Weights of a small transformer language model.
Architecture: LayerNorm before each block, rotary positions, biases, untied embeddings, attention and MLP in parallel.
Training: a variant of Muon for these matrices, 703M tokens, 5360 steps.
MLP neurons of a small language model. Each row is named by its layer, matrix (down: output weights) and neuron, and shows model dimensions 576-703. Each number is 200 + 20 x the weight over its row's rms, rounded and kept within 0 to 999.
After each neuron's rows, "fires before" lists the tokens most often just after its 100 highest values on Wikipedia text that the model never trained on.

L5.down1438,189,160,206,208,215,190,169,248,194,190,149,195,182,182,207,213,197,204,210,175,176,195,151,167,196,197,259,195,205,223,216,209,189,218,202,172,200,193,204,211,188,198,186,165,205,173,215,205,190,163,222,197,203,158,165,223,169,196,178,205,204,204,208,180,205,200,190,175,206,184,181,194,229,189,202,228,192,180,189,176,218,187,172,212,208,232,170,189,213,184,193,192,188,169,195,177,221,193,214,212,182,214,175,190,195,208,217,171,202,169,205,186,179,209,174,201,195,212,195,209,186,191,203,181,212,213,227,204
fires before: "-", "\n", "|", " ", "|---|---|---|---|"

L5.down652,193,164,219,176,186,178,210,194,237,187,227,189,230,229,164,175,260,220,187,178,202,172,230,221,199,192,208,199,191,191,166,204,205,220,199,191,219,209,195,225,193,178,200,185,204,238,215,216,210,184,187,200,212,185,196,214,203,173,207,223,187,184,173,189,219,195,212,198,200,184,176,197,204,211,177,234,219,206,189,216,180,241,218,208,236,214,207,206,189,212,197,197,223,195,209,219,177,181,202,220,193,189,195,222,183,195,190,239,209,197,192,184,225,216,213,196,178,145,220,210,194,213,185,218,203,207,168,183
fires before: "\n", " The", " He", " the"

L5.down2777,211,202,200,225,198,233,195,223,224,202,206,245,201,178,228,248,228,169,217,235,213,214,217,170,229,217,216,210,185,197,193,172,218,198,239,203,199,184,219,197,206,191,182,185,199,186,202,197,210,186,231,177,168,198,212,210,194,173,241,184,180,219,187,188,168,171,217,214,199,244,194,205,193,181,157,209,199,170,222,188,231,199,225,221,183,184,154,212,184,223,209,189,166,203,225,200,159,193,182,166,184,226,203,199,186,208,189,201,232,193,183,169,224,200,220,197,210,224,220,189,197,198,160,228,187,185,188,194
fires before: " ", " —;"

L5.down2099,184,201,174,248,198,196,208,174,235,208,186,153,229,205,197,197,206,232,190,169,200,223,191,192,199,221,190,194,195,195,230,193,175,208,227,201,201,191,215,225,157,161,208,175,162,197,192,202,193,213,185,187,217,189,183,228,179,199,199,178,198,203,188,191,212,218,193,208,218,179,156,193,200,180,201,227,164,171,182,175,170,215,173,182,214,196,202,212,168,203,197,181,207,211,214,198,197,231,220,235,188,181,216,168,187,209,192,215,207,199,186,181,206,203,185,195,184,180,207,202,210,171,214,185,210,205,180,196
fires before: "9", "0", "8", "1"

L5.down618,219,171,178,188,204,204,201,220,231,190,203,225,213,204,205,159,215,198,151,212,193,188,161,190,180,191,238,185,157,169,178,187,191,197,199,193,221,229,199,208,199,218,222,191,171,192,189,196,217,171,231,191,226,202,179,200,188,178,190,193,209,209,199,193,188,207,204,200,239,227,183,168,153,186,217,190,186,214,219,201,153,205,166,200,209,178,189,190,219,205,204,185,229,206,185,203,171,180,212,194,200,181,166,210,217,214,204,188,210,212,241,183,211,204,171,175,221,210,182,198,197,196,204,191,210,234,158,204
fires before: " |", "\n", "s", "0", " He"

L5.down2951,203,217,193,188,199,227,179,218,226,196,172,225,227,163,221,193,246,194,142,185,218,225,165,194,185,223,201,206,193,187,223,174,221,236,178,233,208,182,182,198,186,197,186,209,213,209,205,210,219,193,199,206,194,209,175,241,196,189,220,178,198,187,208,249,187,192,179,192,176,203,184,204,163,199,201,198,190,197,180,177,196,224,212,201,190,180,223,261,207,223,213,171,220,191,183,240,194,216,194,216,167,223,198,179,178,182,186,188,185,184,196,188,199,200,187,193,191,171,218,180,183,206,210,225,181,211,219,173
fires before: " ", " .", "-"

L5.down1507,232,207,201,225,232,180,194,219,219,200,176,202,196,174,229,179,213,202,174,255,177,186,193,186,194,193,215,212,203,169,197,183,204,192,206,205,205,223,212,203,223,194,170,206,191,186,185,206,222,227,191,196,236,211,201,190,189,210,169,179,202,209,215,221,229,213,171,204,198,194,218,185,210,180,199,204,218,191,229,182,230,184,200,224,184,193,213,204,210,193,215,224,243,202,201,163,197,192,226,190,205,181,194,192,228,204,210,170,175,200,214,196,219,191,173,183,206,217,204,188,210,208,176,202,198,224,194,206
fires before: "9", "0", "8", "5", "4", "3"

L5.down1385,218,181,197,179,186,211,178,189,180,187,201,201,165,176,198,203,199,159,169,209,213,211,167,194,213,161,179,192,202,208,234,221,216,201,212,229,182,215,169,206,217,202,196,202,217,195,194,163,206,184,222,188,175,187,180,212,199,190,211,151,189,219,222,185,215,214,213,184,231,208,193,220,162,191,221,175,206,183,205,185,204,205,175,180,167,214,234,184,193,180,191,196,215,197,208,179,211,224,177,189,196,187,199,221,218,191,157,177,176,207,202,212,230,174,212,188,201,208,194,161,185,200,184,207,180,203,211,208
fires before: "1", "2", "5", "4", "6", "7"

L5.down589,172,193,179,173,210,183,185,204,186,182,235,188,200,213,183,225,191,212,200,169,199,201,198,178,242,197,196,204,134,198,209,174,245,226,189,237,219,191,184,227,176,213,231,212,183,228,195,178,210,171,189,190,219,249,158,207,187,193,183,237,194,218,246,191,197,222,173,180,215,202,183,174,177,195,222,197,187,195,190,155,176,178,190,209,215,235,219,200,184,196,232,201,190,179,191,194,214,175,196,200,216,171,214,197,186,193,211,205,206,211,215,193,179,226,201,208,213,215,185,195,192,163,212,209,203,228,198,203
fires before: "2", "1", "0", "9", " |"

L5.down2588,252,206,171,180,217,231,170,177,200,172,196,221,196,223,233,185,220,228,193,198,200,170,170,182,160,233,183,164,207,176,212,215,187,219,156,232,222,187,210,173,176,239,224,230,199,192,227,204,243,218,213,194,161,213,196,195,198,210,228,224,172,177,207,173,199,203,212,190,207,206,215,226,192,215,227,188,238,200,206,229,205,188,221,187,195,176,211,178,199,217,232,218,180,186,223,190,177,210,205,183,210,169,199,204,194,166,208,191,172,212,226,199,219,159,204,212,213,181,191,176,194,218,227,170,213,206,173,169
fires before: " |", " (", "0", "5", "7", "3"

L5.down223,195,197,180,202,211,225,236,181,208,227,216,210,213,204,172,205,244,200,230,202,184,180,230,161,161,209,184,229,200,197,209,194,201,182,205,201,187,205,192,195,217,175,185,222,224,205,185,196,239,198,215,200,185,191,213,204,213,204,213,227,201,186,176,184,214,217,205,221,229,229,165,213,183,194,198,178,216,198,196,174,186,215,199,179,200,201,238,175,230,210,210,184,194,228,205,204,193,184,216,210,195,187,173,191,222,175,218,173,206,230,206,209,165,203,193,204,192,231,164,207,233,193,231,199,202,223,200,180
fires before: " |", " (", ";", " ", ".", "9"

L5.down2959,174,187,162,210,217,214,190,197,226,225,184,212,231,202,184,182,193,202,199,198,192,196,198,199,183,176,182,186,201,172,188,179,184,186,224,224,191,199,177,183,216,199,180,201,182,196,247,189,194,245,197,195,228,191,216,240,187,198,219,250,210,216,201,229,189,214,161,213,177,198,202,197,205,243,192,188,170,210,203,201,224,213,176,180,181,212,218,178,192,187,183,197,198,195,205,169,187,228,171,236,213,223,193,233,186,216,220,204,170,182,198,181,216,207,213,218,223,174,215,214,230,203,189,205,222,223,229,222
fires before: "|", "\n", " |"

L5.down2838,198,174,198,198,195,194,207,212,181,192,163,187,214,211,196,192,197,195,203,201,177,201,211,185,193,201,195,218,212,203,256,212,195,232,204,228,206,218,188,217,184,189,207,205,193,178,174,180,207,192,170,204,196,177,210,185,172,202,204,182,187,186,226,191,208,183,182,203,199,193,200,206,185,202,186,211,193,218,217,227,232,196,186,191,178,190,201,188,218,203,213,193,186,214,200,183,185,188,199,216,169,230,176,221,208,225,202,208,198,195,229,195,210,207,210,208,183,201,164,184,226,176,211,203,186,196,180,198
fires before: "0", "1", " |", "|---|---|---|---|"

L5.down1294,215,212,196,215,201,215,181,187,223,194,168,240,234,190,212,199,207,198,198,193,203,226,179,214,198,203,208,211,149,231,201,211,215,225,192,186,218,188,198,191,180,200,191,203,204,211,118,207,204,205,158,194,175,211,162,209,187,193,151,224,167,202,196,192,226,190,193,192,244,216,257,197,210,199,196,206,209,170,169,224,155,182,179,171,200,177,204,215,176,186,196,218,207,189,202,224,209,218,233,191,203,212,206,212,190,191,223,187,209,214,217,185,177,208,181,189,167,225,157,196,230,194,213,208,204,205,218,239
fires before: "3", "4", "2", "1", "6", "0"

L5.down2168,208,185,184,190,190,165,244,164,193,181,195,193,195,207,191,215,166,172,194,215,187,220,175,195,192,203,199,184,206,192,174,214,184,163,190,193,185,192,176,204,248,201,219,194,208,189,153,202,211,193,187,211,192,224,190,183,211,221,201,195,185,226,189,211,198,170,187,210,220,206,176,177,204,215,230,215,235,203,212,182,227,204,197,177,211,209,249,190,194,190,229,232,212,196,189,224,221,194,184,207,185,203,221,193,202,232,206,219,173,163,186,189,200,196,189,175,183,222,205,200,188,225,188,185,163,176,209,215
fires before: "0", "1", "2", "5", "3", "4"

L5.down1860,204,221,188,214,200,211,194,167,236,183,187,204,226,210,203,163,225,205,210,223,199,203,170,155,161,188,173,206,185,228,185,209,213,199,163,209,193,209,203,192,194,204,181,229,180,196,203,203,188,186,168,215,223,194,223,220,175,203,221,242,223,210,222,175,223,193,228,173,200,226,186,207,166,204,233,216,182,218,191,220,168,217,199,190,214,221,241,181,220,201,213,212,201,206,180,257,221,186,214,202,173,181,210,205,225,218,200,215,200,175,181,178,165,192,213,220,178,227,212,193,182,216,186,173,178,181,230,231
fires before: " ", "1", "2", ")"

L5.down2963,188,198,199,195,186,193,160,171,213,205,209,212,205,184,227,219,186,181,198,213,205,263,184,197,176,191,214,174,194,203,205,229,227,186,177,191,214,225,188,169,210,194,202,193,218,220,185,209,227,200,155,210,224,199,195,194,233,220,210,216,215,171,200,225,171,175,196,204,223,157,195,176,185,166,203,204,165,214,177,181,173,187,192,206,222,209,195,188,192,176,204,198,230,228,186,151,208,173,182,192,196,170,218,204,227,216,188,198,163,173,214,194,184,191,194,214,192,202,186,184,190,211,222,204,191,203,204,179
fires before: "\n", " The", " It", " In", " This"

L5.down2840,189,181,199,182,165,237,223,181,229,222,218,205,207,186,186,183,230,203,144,164,231,205,229,195,189,210,167,228,223,216,186,222,214,196,183,209,210,216,167,209,210,231,175,154,171,203,195,200,195,218,238,196,198,195,185,173,191,210,231,228,237,194,200,228,174,214,202,196,187,190,186,225,197,217,192,178,229,232,214,228,186,227,220,168,180,178,176,217,194,154,209,195,199,246,230,200,204,180,182,210,195,188,207,187,190,156,227,142,185,190,228,210,179,178,210,215,220,230,187,204,166,190,189,213,205,176,220,211
fires before: " ", " (", "):"

L5.down169,210,239,186,216,167,192,173,198,192,181,215,201,191,202,187,206,220,196,204,193,197,183,205,193,201,204,183,166,192,205,169,212,200,206,206,188,243,230,219,240,202,213,201,188,182,228,203,163,224,215,197,203,232,186,202,192,202,197,212,162,201,202,199,192,181,233,196,200,204,220,173,197,204,218,164,205,227,219,224,211,190,221,203,174,203,225,185,215,229,202,209,220,173,209,167,199,185,193,209,178,195,188,206,167,217,201,216,204,173,239,196,171,230,189,204,220,239,193,196,203,178,189,211,181,215,234,179,182
fires before: " ", " the"

L5.down215,185,159,159,238,178,186,236,192,201,211,183,195,183,217,208,225,199,174,215,223,210,169,189,214,199,183,181,208,179,196,193,222,228,211,178,214,183,156,168,244,187,200,193,230,181,227,211,182,217,236,202,202,231,172,174,184,205,211,189,201,216,230,206,166,185,241,214,189,185,180,208,193,179,216,188,202,234,218,184,180,217,192,179,163,217,195,170,201,212,196,208,202,199,220,208,233,163,191,211,199,196,201,221,212,177,179,189,204,196,222,201,188,194,179,224,212,197,182,180,183,204,193,219,195,235,196,221,225
fires before: " |", "."

L5.down1960,182,189,204,190,227,217,159,193,208,213,227,192,193,171,174,233,221,201,176,198,208,181,184,203,220,230,229,213,210,225,208,187,173,233,198,178,215,193,218,183,232,165,196,218,204,231,195,236,183,227,215,192,213,200,223,205,195,205,165,185,178,198,175,235,212,192,177,167,219,165,180,210,173,230,216,163,177,186,193,219,191,218,213,198,200,170,234,221,199,210,216,186,179,190,187,227,187,196,229,189,234,171,178,195,153,194,225,153,187,210,206,223,163,210,203,237,178,207,183,200,218,206,180,206,164,199,185,180
fires before: "9", "8", "6", "7", "1", "2"

L5.down2356,199,200,231,169,191,181,163,204,204,166,229,223,164,203,191,198,180,234,204,228,218,174,170,189,218,195,206,183,155,203,167,214,190,172,219,230,178,179,209,214,178,208,188,223,220,190,185,245,218,205,201,192,218,202,172,217,171,218,187,219,196,197,217,198,229,195,213,163,183,169,188,201,207,188,203,209,218,212,163,153,164,213,223,207,212,227,195,206,164,214,178,200,220,194,204,188,209,176,214,196,209,187,174,250,213,210,213,181,160,174,212,193,211,198,163,206,202,209,202,214,211,204,215,174,210,208,211,185
fires before: "0", "1", "2", "7", "5"

L5.down884,203,222,177,157,179,219,164,221,242,188,198,223,206,190,226,150,167,210,206,183,188,217,149,179,228,198,194,200,216,183,189,221,210,175,191,180,203,207,207,195,197,189,195,175,189,165,217,183,185,229,194,212,219,185,184,192,195,205,196,196,209,193,193,183,181,210,214,186,196,206,233,190,221,215,198,214,192,184,195,213,254,206,198,205,225,184,210,204,208,182,187,178,231,194,186,173,186,161,236,195,158,199,194,204,200,213,247,183,187,201,201,207,200,198,205,193,191,171,177,187,188,200,185,202,194,234,215,184
fires before: " ", "4", "0"

L5.down2937,179,218,182,178,192,197,205,197,219,199,210,174,202,204,179,247,179,225,210,216,200,220,216,204,203,194,210,224,196,169,219,205,196,204,178,193,193,196,201,210,217,168,181,214,184,212,234,203,212,223,172,188,260,189,219,193,219,210,228,217,165,207,167,215,174,199,221,156,175,225,185,193,147,237,219,199,212,202,206,211,219,208,185,169,158,210,202,231,213,193,212,205,211,235,224,154,214,214,185,162,177,213,202,189,237,177,213,195,198,211,226,208,236,176,199,220,183,171,209,165,206,188,200,212,157,219,166,186
fires before: "|", " |", "\n", "|---|---|---|---", "2"

L5.down1524,218,193,192,196,183,218,180,180,152,174,183,192,230,206,163,157,188,195,229,230,209,214,189,216,215,195,214,213,218,199,197,238,210,186,193,186,212,194,197,215,192,185,195,189,216,221,216,251,195,187,216,220,208,223,199,173,187,216,216,181,218,205,162,178,222,218,225,167,224,202,205,223,192,211,236,197,216,208,223,176,186,200,193,181,181,181,201,185,245,162,195,219,207,209,193,211,210,177,201,250,176,206,232,187,199,206,198,194,230,217,210,172,195,170,225,202,206,229,147,219,211,169,203,216,206,194,230,201
fires before: " |", " (", " Bul"

L5.down876,186,187,174,203,186,188,190,155,198,223,225,232,163,225,211,205,248,206,173,147,221,189,202,189,178,178,197,212,193,189,194,236,192,208,172,209,174,205,220,223,238,191,204,205,181,173,225,229,192,180,209,174,209,184,168,189,202,207,182,208,195,149,181,168,234,194,198,186,213,210,209,175,187,199,193,190,249,215,189,212,173,196,229,188,227,174,212,213,198,161,199,202,223,174,203,158,212,169,176,222,190,199,217,164,205,188,202,174,211,186,207,184,209,247,200,184,200,241,158,191,190,203,199,184,194,208,211,196
fires before: "0", "1", "2", " |"

L5.down1290,174,216,201,233,199,209,218,162,220,216,198,216,200,222,234,189,218,208,169,190,192,197,207,185,198,185,213,210,196,213,184,186,221,219,227,210,205,218,187,170,200,203,173,203,206,215,153,226,224,198,169,167,173,191,189,178,218,189,187,218,180,173,186,206,192,224,202,212,184,214,214,183,192,228,152,194,220,201,162,212,157,220,222,200,206,236,234,214,192,213,187,194,227,227,204,203,197,190,187,213,223,192,211,210,231,205,181,207,197,181,178,183,205,210,205,193,194,208,192,173,225,201,199,203,195,209,188,251
fires before: "\n"

L5.down2517,208,199,164,204,208,260,183,170,184,208,203,176,198,168,228,219,194,194,186,172,145,185,235,199,189,186,221,184,226,201,212,221,181,183,172,217,193,165,245,171,199,260,190,174,205,211,195,181,189,221,193,198,212,185,174,186,235,207,201,180,252,191,187,228,196,227,176,217,207,181,181,212,152,199,184,211,207,217,156,195,171,214,188,230,204,221,202,194,209,176,189,209,182,176,186,231,212,195,208,208,174,187,219,192,219,193,202,213,182,178,180,206,194,189,196,207,175,219,230,165,216,196,181,192,201,212,198,228
fires before: " by", " in", " as", " to", " on", " at"

L5.down2523,170,161,190,202,190,208,160,210,202,195,191,178,209,203,194,179,216,190,208,204,164,194,189,214,202,172,176,224,225,217,179,184,228,178,199,200,198,241,252,189,207,183,214,240,211,223,183,209,207,213,204,204,251,210,204,184,198,177,205,187,230,184,193,196,220,242,190,166,250,193,179,219,193,227,201,202,191,138,186,177,197,194,208,193,217,204,226,200,237,169,165,150,233,195,174,217,233,220,210,232,170,185,173,193,215,213,209,166,208,184,193,205,214,206,194,223,233,158,198,194,200,164,222,191,187,201,199,197
fires before: "1", " ", "9", "2", "8"

L5.down75,206,210,186,228,171,208,190,188,190,193,194,197,232,227,212,181,201,200,222,198,245,181,188,176,195,176,212,221,163,226,197,224,219,221,185,191,165,182,223,187,241,186,222,207,182,230,190,188,197,192,182,227,181,216,220,201,152,166,212,170,190,187,168,165,222,174,234,208,188,220,216,200,223,201,184,253,202,203,200,188,198,221,224,241,169,205,178,182,173,156,184,222,238,193,173,203,232,166,195,190,215,219,174,195,179,210,233,202,176,187,184,178,214,201,199,231,203,225,215,210,211,184,208,191,219,200,209,158
fires before: "2", "1", "-", "0"

L5.down2613,192,193,205,178,192,196,181,186,216,201,212,186,209,177,161,210,178,193,204,207,235,172,181,173,179,182,219,204,197,185,223,160,186,196,186,213,166,216,185,221,226,194,208,200,160,208,209,195,182,195,208,211,210,176,205,227,202,150,216,260,179,205,184,200,178,245,195,203,171,188,203,208,231,174,209,183,205,185,151,193,230,219,161,185,190,186,188,215,232,177,213,183,182,217,214,218,222,204,190,192,195,191,163,183,204,161,202,168,200,181,150,213,198,180,183,186,212,173,240,177,193,172,189,197,179,199,176,209
fires before: "|", "\n", " |"

L5.down1108,205,199,195,193,214,191,173,216,218,223,190,208,203,230,201,212,230,173,168,213,212,201,194,181,212,210,181,237,211,189,192,196,233,226,188,191,191,175,168,230,198,195,185,182,175,194,191,203,209,184,209,206,202,207,197,199,185,146,170,207,208,180,196,159,213,203,195,224,204,226,207,159,217,177,206,223,222,190,195,171,193,200,214,171,191,186,183,176,219,209,195,192,193,213,218,213,186,234,224,180,203,195,215,195,180,205,238,174,198,241,200,199,226,214,190,176,215,183,207,200,195,141,197,202,206,212,203,208
fires before: "\n", "0", "1", " for"

L5.down574,185,184,193,201,220,188,193,225,233,200,228,216,185,194,196,192,197,224,165,215,202,199,177,173,201,195,229,197,195,210,170,211,222,196,187,215,209,203,199,186,205,218,172,201,214,199,200,207,207,176,208,193,220,201,188,191,196,202,203,209,211,207,206,175,206,193,199,169,189,168,205,196,184,215,160,189,185,207,209,189,187,220,164,216,199,180,194,198,182,193,165,193,219,228,195,201,192,205,246,191,199,173,176,203,190,223,189,189,202,217,193,201,195,186,204,197,238,216,203,152,221,197,178,206,206,214,199,220
fires before: "\n", " "

L5.down41,216,190,204,179,196,176,231,194,225,185,179,177,197,198,225,228,236,196,194,187,177,227,209,204,184,195,235,204,215,192,151,220,240,188,183,220,206,208,179,173,195,184,217,173,228,226,200,193,217,185,198,196,216,225,192,211,221,239,178,200,186,216,192,177,192,187,179,193,209,177,170,207,184,235,213,184,213,222,182,208,184,252,197,188,246,209,197,197,240,170,248,193,223,186,227,174,223,203,193,194,225,161,180,194,176,185,203,183,195,182,270,149,241,183,181,221,229,190,188,187,193,198,213,176,232,177,171,224
fires before: "0", " |", "4", "9"

L5.down959,204,230,199,215,211,211,200,219,184,176,173,199,143,200,162,162,201,225,202,220,197,187,191,194,172,211,183,201,202,226,228,206,203,173,199,185,161,208,197,199,205,183,168,207,197,221,201,186,208,203,164,209,203,217,209,202,175,206,190,220,204,231,174,200,201,211,189,189,205,209,199,175,231,209,200,199,168,195,197,205,202,199,215,223,197,195,206,190,172,174,233,238,197,184,195,199,182,238,221,201,207,195,165,186,231,232,166,188,181,186,211,189,188,188,215,202,182,178,212,206,187,217,171,190,180,216,220,182
fires before: "0", "1", "2", "9", "7", "8"

L5.down2590,181,190,211,215,223,194,234,201,174,190,181,185,158,180,211,163,183,186,207,192,187,190,210,183,184,228,257,196,204,202,197,181,228,212,186,217,213,179,188,154,199,227,215,209,218,216,228,220,187,230,210,206,187,216,207,194,195,161,212,214,190,202,206,196,179,174,252,187,171,192,192,227,195,218,190,196,179,211,183,201,256,210,206,189,224,194,210,184,217,187,204,214,193,241,228,198,228,191,205,215,197,205,209,163,175,225,216,170,207,193,217,214,173,184,202,151,227,197,253,188,170,184,196,209,210,202,204,189
fires before: " |", " is", " was", ";"

L5.down2007,187,177,206,222,197,224,201,195,205,202,171,196,189,225,167,183,209,211,162,189,205,215,188,198,179,190,184,214,190,171,228,192,207,222,206,236,221,182,209,171,180,191,210,190,206,191,214,176,212,168,206,200,195,179,173,181,216,180,211,214,170,198,181,206,192,219,193,223,225,209,187,198,182,166,196,206,197,191,206,200,211,209,207,226,216,233,201,167,194,237,218,182,205,187,195,176,215,176,222,220,206,194,197,219,194,204,198,190,222,203,195,184,194,183,216,195,179,191,195,177,214,155,160,165,212,202,169,223
fires before: "9", "0", "1", "2"

L5.down2453,192,154,184,184,229,202,221,180,193,198,218,171,239,173,213,180,177,234,216,255,181,207,181,230,198,198,224,227,211,187,211,202,200,184,173,173,193,207,195,217,237,213,200,183,194,172,201,222,200,212,175,218,204,196,206,178,154,204,209,204,196,215,185,208,218,204,189,181,202,234,227,202,190,185,208,186,145,245,248,204,199,192,189,205,176,203,192,191,175,221,244,192,207,212,211,179,198,200,246,217,205,204,181,202,211,198,207,175,184,188,189,219,181,204,227,203,181,190,217,194,185,203,186,175,187,227,204,174
fires before: "0", "3", "9", "4", "6", "1"

L5.down2802,196,185,184,205,175,214,242,212,222,202,182,192,218,214,183,169,163,178,158,255,216,161,191,195,212,194,213,179,191,168,191,188,184,215,195,171,191,194,198,159,213,188,205,190,195,197,206,205,231,183,177,206,199,231,203,196,213,188,220,191,202,188,188,234,220,167,164,217,192,228,192,210,230,204,220,180,215,165,209,201,191,225,200,198,200,213,202,167,194,206,228,206,189,200,198,205,231,230,219,233,223,206,217,227,169,184,178,205,206,206,225,200,180,234,171,167,195,209,194,206,197,183,201,182,203,217,186,213
fires before: " |", "2", "7", "8", "0"

L5.down2721,176,222,175,200,179,207,148,193,186,200,147,197,161,192,203,227,219,204,194,159,184,216,166,191,202,163,186,213,187,224,188,210,236,209,155,227,215,187,210,197,219,194,170,221,217,184,169,220,207,206,214,210,188,202,225,172,259,203,207,214,171,190,220,186,198,218,184,173,215,202,229,258,185,215,226,192,176,174,161,182,220,200,212,173,209,201,195,236,167,183,233,230,192,199,171,237,168,187,225,207,232,186,252,235,202,195,176,187,185,180,215,217,186,181,235,212,182,180,130,184,233,210,195,189,200,202,196,203
fires before: "2", "3", "9", "4", "6", "8"

L5.down1545,182,209,231,225,191,220,172,189,219,216,203,201,206,169,204,215,211,199,232,234,210,178,209,227,255,187,173,172,180,211,191,209,225,194,181,219,198,204,193,189,207,201,271,220,189,212,193,206,181,201,187,203,206,176,198,193,187,221,155,193,210,201,213,188,184,245,164,207,202,192,203,216,239,166,203,198,229,181,215,175,207,213,216,223,219,181,195,230,210,191,181,201,187,221,222,179,233,197,249,181,214,208,159,190,208,184,219,196,184,214,188,191,193,208,231,188,207,181,162,174,184,185,199,200,179,221,225,227
fires before: "1", "2", "7", " |", "6", "."

L5.down152,203,170,231,209,147,197,172,175,200,161,183,180,189,193,215,183,226,195,190,192,169,193,210,216,177,247,225,226,193,219,200,246,220,205,181,204,181,193,223,174,193,232,195,185,215,195,188,177,194,176,180,207,217,192,212,197,203,208,177,187,229,197,175,193,199,198,179,218,237,199,152,225,198,176,205,178,199,198,173,186,196,198,171,186,214,205,240,195,232,195,212,180,219,168,203,193,230,199,238,186,177,204,165,222,218,208,181,176,197,232,202,212,174,184,166,175,195,174,207,172,184,200,177,214,182,220,209,170
fires before: "1", "2", "3", "4"

L5.down2145,211,216,208,209,183,221,208,209,196,197,201,189,223,192,211,216,225,188,219,190,202,171,225,176,190,220,200,222,199,218,168,204,232,183,191,212,181,212,180,212,217,201,194,213,188,176,198,184,190,206,171,210,231,228,198,205,243,214,207,193,179,184,185,189,226,169,200,166,201,194,232,189,232,176,191,206,202,194,193,235,202,220,214,198,198,189,196,204,196,199,217,204,248,212,227,189,193,203,242,220,228,198,210,176,232,171,207,220,173,205,199,177,191,154,202,207,213,198,173,165,178,225,169,212,199,197,193,172
fires before: "0", "2", "1", "9"

L5.down1919,209,220,231,190,239,216,193,202,205,240,208,220,189,215,170,223,195,185,184,194,192,228,202,196,217,188,271,204,160,168,182,172,214,181,223,226,207,191,196,191,181,218,202,208,221,216,214,222,208,204,179,207,217,213,162,234,205,197,208,220,195,216,208,200,209,198,181,174,201,168,204,231,194,222,217,210,206,197,184,213,172,193,214,230,211,216,214,200,141,183,176,216,186,180,222,199,203,187,222,213,213,191,169,203,228,219,204,185,229,213,160,197,206,195,215,205,221,194,192,180,189,181,219,253,194,221,177,203
fires before: "1", "0", "4"

L5.down1720,210,156,207,164,194,201,154,174,233,197,160,186,184,225,258,231,168,188,194,170,182,188,208,170,213,214,228,210,216,199,194,180,198,195,198,221,200,195,170,208,212,204,202,201,230,199,186,204,188,216,248,192,161,162,196,188,210,200,193,184,218,203,224,161,187,211,188,174,198,195,217,187,210,209,224,197,174,212,199,181,209,206,188,194,204,194,218,207,190,200,176,200,186,207,193,210,177,201,206,215,205,169,184,200,215,193,212,223,168,205,203,215,240,213,202,199,206,148,213,190,207,188,216,192,184,215,183,201
fires before: "1", "2", "3", "4", "7"

L5.down758,214,194,189,212,182,182,207,188,204,191,205,203,199,226,183,209,215,216,205,172,225,173,197,153,201,210,204,185,191,182,167,222,205,211,187,198,212,190,205,215,206,202,179,199,218,207,214,200,237,222,186,190,179,180,164,202,221,199,189,210,181,216,193,212,190,205,142,207,169,177,189,189,203,193,160,200,206,202,185,187,168,208,208,217,202,202,221,197,194,173,178,223,200,180,232,228,187,171,166,218,187,175,181,204,195,217,215,205,206,224,217,207,196,209,219,203,187,171,224,198,204,172,184,167,206,206,176,213
fires before: "2", "9", "3", "1", "8", "4"

L5.down909,187,205,173,207,202,191,191,159,180,195,220,223,217,238,209,236,221,206,220,220,179,186,219,204,181,196,166,221,188,184,185,238,223,227,180,230,167,190,247,173,187,212,190,237,188,238,216,208,188,174,205,163,201,179,164,216,218,216,189,209,226,216,203,197,207,178,204,173,198,191,178,172,197,215,211,195,209,205,160,188,206,215,226,194,210,199,222,183,190,210,202,164,233,199,233,221,174,235,190,222,206,175,202,187,185,190,195,190,202,199,194,179,185,214,197,216,208,204,190,184,221,170,240,189,178,217,197,216
fires before: "1", "2", "0", "9", "8"